From a checkpoint of a small transformer trained on Wikipedia.
Size: width 192, 3 heads of 64 (1 for keys and values), vocabulary 2048.
MLP neurons of a small language model. Each row is named by its layer, matrix (up: input weights) and neuron, and shows model dimensions 48-143. Each number is 128 + 32 x the weight over its row's rms, rounded and kept within 0 to 255. Numbers have three digits each.
A block is one neuron, or neurons of one layer that tend to fire together. After each block is what it responds to, as a language model described it from the Wikipedia text at the highest values.

L19.up91:152170097128135124125099109115105106105090144090147122093152073173157094084066157134140114141186166111115194138157134109112100140130148139134141141147116151138143155132153116131113142101144157100090142100139157107104144085152111076156142118140173126179144161068044138148115133120125149180
L19.up142:138135114132092094110085105150114108126105186142111104142119121132168105132103182087164074108175172155160147149111109101131151160169116133149156131140119123156195125158168098132062203122142174115083114175152108154125089153135074124081117146142144181143121085141129172131157126114188075162
L19.up204:101080195103090171166109080137060130115118106144184082125148121138116091110135091106115097133165170178127194145106133123157131113185173090178141102109142166095144055144144162144176135136099122179152163117128117191121132131136106141124164110098118111113159096117052172099135121162118171156
L19.up387:106103098112064124107155124084129145127158107083166073127166083128134102075071173100125081205165148131152185123136137111158122137166111112128145113094179120178153067153180095144077121096142164154109148137173129179110154151055127138093173126100130131151089106124112113153108108083164164193
Inside multi-word proper names

L22.up274:137185116123114123109096136137094155124128138068130121118157108175164150098071090083182070145158136117130198097084109124100173131132147137136144108154091114065176177111132085180087102094144139101153081161149095155110086227113131061130135136170115158164111117192109089164123118126138115143
L22.up351:104112134157151105139109127134046111146144175084105081169170121127113199121085116105154094094156157088184145090085144059153157135141075131151145121124104156095192115134167109131126084083169112158127139060120151150123147176102154134128126162152126135175111145167149079161153056131168112121
L22.up484:095092063125188124152143155133097142159158175110138119215100117135118118179083118088135131125128145078128116136088104105134115134123124146108137121144115122075138134148140076117158114140139123192142127080108137098175127127099152147146158159100142162135065140176184123129151115111097139168
L22.up589:135081142149146120165100122104119111121140113112118125181185154111157195090119119143141140186137154079148080111156148136141107123120167128110151120184087163034161187139066068120124149117202202159112142083218101109088144132125178106126124138128117096175143165167105140140155103105175128138
L22.up613:129147137125141155120104133162099122135139126109179101125170111165191192090147141119127064137161154072124117102116149136067128149066161155149129142188116141091106091111157111142173113081131135187144114096159169135125102144096139122188122110119139199206118120106128145189139116129150156158
L22.up643:133075087118125121142133140129059080136150118115163105123165117121126139130076081119127080148180125118113153114115202059098144085162083076132124153165122132102133083117165139150108162135136105205104116046115144177090148178155097113151153102153159134064156059094151100119154110118069138112
L22.up721:154108142107119152148117147112150117155122081074107132178137180116114099085127150103047143177123130120180133078131223143133121082155166126157110110129091071079123098155141174163099210110150222135079157090057200167159163167094153111101147104154166137141169115097141142125152111047137163119
L22.up730:096118120121098119166052092164125140140128142154087089085105140140175097155135083103051130137065166169119109080104139116135095138092105140105154158135042078142190161126137125125159113116085158104099145066118128169103143148104128102091123146124151137176124107122095086112076080028105176085
Mid-word "s" fragments

L22.up41:146129149153096092136139080106121124157066141095154199122156134132184142160151103107108098103218132101114089135079120094122145155135140097109164120129111151045182167136139134097171090122127072124115174154125130146134116160179201096085170101082150144125099081152155120134165116108049090136
L22.up53:174109144114117101149099150090156101141039132125188154118157077111133152138080165141107155135150128086101190103131099132081179129187175152120161092075132143159103115151161094127108124129125169144143099203162188180094169140169151062054154091101114145063147125127137140139146113106086132137
L22.up118:096097126159083119131134129122157105142109127120153123074116133167209124179072049137088134115212147140136165148110102120117131115151111115126179083124119176175179115124135080087130105102142150107164137148128150144106119143175076132078106135120126188125107120146108187100122125136147198106
L22.up475:230122149144094112119131101132159109156101126114097103114148115203143163154100112121142121132156138091080149105092072163092162114111164069133135094144137160142082157113182147147099080129145166064155169167165113120130130163174101176138118048106146140108139127123122194150146133106151086172
L22.up603:142128160148071110168085116181072122147158143084155156113092076150172101143118123116135163178197117108108164134133143154131098179076121144108152073142164065121144154116123073112112148102134209071104147120112154149086146149142143130077111026145117150102122149093051160124070128139113133156
L22.up656:206100158136121124093086142157111102145090117096106107120167071124200104104121160095148123170108120120110154129104140100104139123092138091140134135147170147134165092144109152094070110137132108098130144209190143110080094148123103100119076148158155176144110159131139220136199117152159167153
L22.up718:197078069121141110111134107122136084148108133082131148120076152127180103132129107075089126134174129114106147089103070107109175069137215107119099138130111083167106119147151126142086159109143139141146174138133127159082074141123110146111111163173142172152098174145124189182058103168128136118
L22.up732:129111154157120083154109082082097172099120102086152150148053087146170124139108127082083106175167126116096207100108184136085073129055147164132112102130114133127137119106181167114084134074172138145110141126125111166098158179132165160106125050154183143121116125112087142088094103156092101132
First-name opening pieces

L19.up330:080127105138104157112089170117094160098107165107206154140076091146168195185099143108134079143183126128097178135131119077101097165140077133144166119133151116047152154146145121134190090127095177151088104077108089132089164148126118111152152143109172152146162108159147076171117087172141110189
L19.up444:152067151102075149091126079066104084131169100106193106159141180158130119147046111111130133158140097110092165124108128136132121135116119171151117095096145114155123184157193124149110094115171143132110089146093150135151173095170107086169134072139177083047133145058140123131073105114180130118
L19.up586:151129089170124178122175127137116153144132118067141113152117135129132097111112113089167132143192141044088152171177091129098085081104154156111141081156072099111133099156161133112115124119186182097140169162162196182108124150168203164142212091119165150096147093102170119213094057079146113137
L19.up695:159081124101088141092139089164163133109082091094127144175159128135134169106109129141046128135154144160119175101143125122062132102151127146137162107148086118128072141119155188120139126124159122111170106082228182087108161130204087165094160125138155099097150117117165169202103060122087072139
Name-initial word fragments

L22.up2:159192182171103122094139104112082181146070091121069121117134111164128118114081152148156097147150130125155138159083136171150084170098113107124141171136169097124121074150154081136134110116117156125153153125156107126136131137195168153066127149098169124109110118130125168150126169126151115146
L22.up14:150166112107084188118134130101099093123113076145112120111146156166145052122121141159094096097147108105133143144135047136137086124126109105076141106121181132172109085158191109116169188070101149134119139098114112136078060175129119140122144112076193148142096098132134129153145089107178178150
L22.up101:179161140145124098159101174145114147135147098123126089152061085114179157131077130110130111115176153158143184126123147100146075136137075104175149125131089129099115135167114109153145113070098153091092148103137105147117132113133141117066045158063135102138111115153093145146131146135107193123
L22.up211:166109126121111152085145134128082095122149134122104192214144171149170062132070171098096101144145175123082181094113144131125111142060127163167150128172132128152090147150109099213136126197142154092145139148133101178151144127152104064106117067070122071114136058079120153145044119098125137113
L22.up237:118159161119114104135171119111134123112122094119134142146087164152149101131105063137141095148177137131074211083098140164104092140129129129153161095144085171119122109154081112168118117115110186141156172137123143193076094116180138118119145085078073103147141174092078119084122077104118199160
L22.up412:139113157116086087111169092149124103112128128117194057175090154190152109126070148140111096173141099077185184160112195156091131109115163136139160107123161168151116151132102090104147079125149185052115130113120099189144146115145156177077122105117152145083166124118078110116138132097137120188
L22.up504:148079126102104095192143124046113113122113086095165112192174106101120111142051174129176125164103139129103146121164120083123145139141082093099146097190167168066151100145136081173095186152090153083084191066077177125114155101129117108185149116086153089170175137115106135121160156142121174127
L22.up560:160107144136066120133100143141118117144126079109161118112118088120175116123089143109105102136150144179127183139119141051142118163090154127149147130076146150108137132136124059196138167114152201122121159148163120199100111130115106085077102162029143089119095110103104109116128099104114167131
French-name word pieces

L14.up435:105117112158160151125120111127092146136129142131125073124088136090147084122141105098120128149161140129142207138090165095066126138160137222108133079113155155149174152130123126113144118144140059139105176144101142136049148130114147114152126170113140139058155169112089131146100119110161129122
L14.up570:076089105090108069102128082111140132143172116123139173124132162101153169144090114134110134111130134172146114081104102091124123142119129189077156070106152101158123101151153111121123141127090138178153176142130136108071068159184157179101096143134113119129130145090079117092106111063121148127
Surname fragments in names

L14.up440:116069077217107094181093116131105119131171111149141082142112117135098103149155102135078110145164107112142209103144197094099131147190069158148185093096175113077148094146098114150141167129119160204090160134150080208128107117077157085115115149137104148163165159173084105079103090180125158150
L14.up650:116124178030171089102128082152164137133131130122129119147184125194086111099111091111106146171162116166105128086112149080173129120128087131233178107113141086081120119128104063125156125108120146124105167066188124194115124118121117147165066097111128085104121129122129168131132107115179141078
Split-off letter "s"

L22.up48:091146125060105200159075121090159091119102126119172106198127139144119155086145172121111077205106128126125161150119156129157102124118150146107199132101061148152107130140153138161086114130170125083083104114197165124145130102161172198101133109145178149116119112114127132076088145122153085135
L22.up119:161115147120116155171098130135117116135151133154162096134137127148154137171118110100111072151194144095090122137095164133196126176123094136124164105116115102151109201126094135162089104100150216194126162135180158131057156175153112158116186112053126161117131108164146168188143083146084141188
L22.up214:172149121092125131177109093155149130131138117104140095166139118131188111093095121124093133184143142130129152065101171114135090178194108154198159089120113154184186073117182116149131158121104151105100174139134148186160144121120124104102163110169130108110150153104062135111129054109127182170
L22.up360:105147115122118142128077171177118147157192124145172037090127124101139118110076171128129078159159127110097120135131150081086117134170124121127112157081141159114121135147162074132137206138064174080116182082116211082093177199108179103168177057081135122105146108131174126119115099128139146145
L22.up505:127163129160136137060104122119090147103123148098159139152101101148161119087152191129146057165122121128113090130093182107133102079145130146172168153112084061147206119145106096130125162108141124148113166131151122112090113135111107097107145107115124106119159141150049116151093134129159145177
L22.up508:138185170130148119129062125182082131132158186105129163139097118133078112085117131080165118159191099139114144087116119168150155159153133099139120024190124145118184166136154115154174129149105121163136126103102142138077123126130103099134118125151123175115105119110157054080189113107138131109
L22.up519:138160215183084108133115090101150129152102099113137171106098154119118149112145120145117077161137103129177157169130105159129078158148117134132159048145080134131142161127137109115076102103087150159090125115162159156056140119119120172103136148179129119100119058107081096195178054091147167156
L22.up638:120151131116100166144064142142154157143138125024160175154078099152129128130134131132090133146169117134156173137094196092150081125165171129131122109164081085109176158163155104094167151169090179162092139098130189157139102112133153125109158113161122137117101131177112153134125115098063145204
Split foreign-name fragments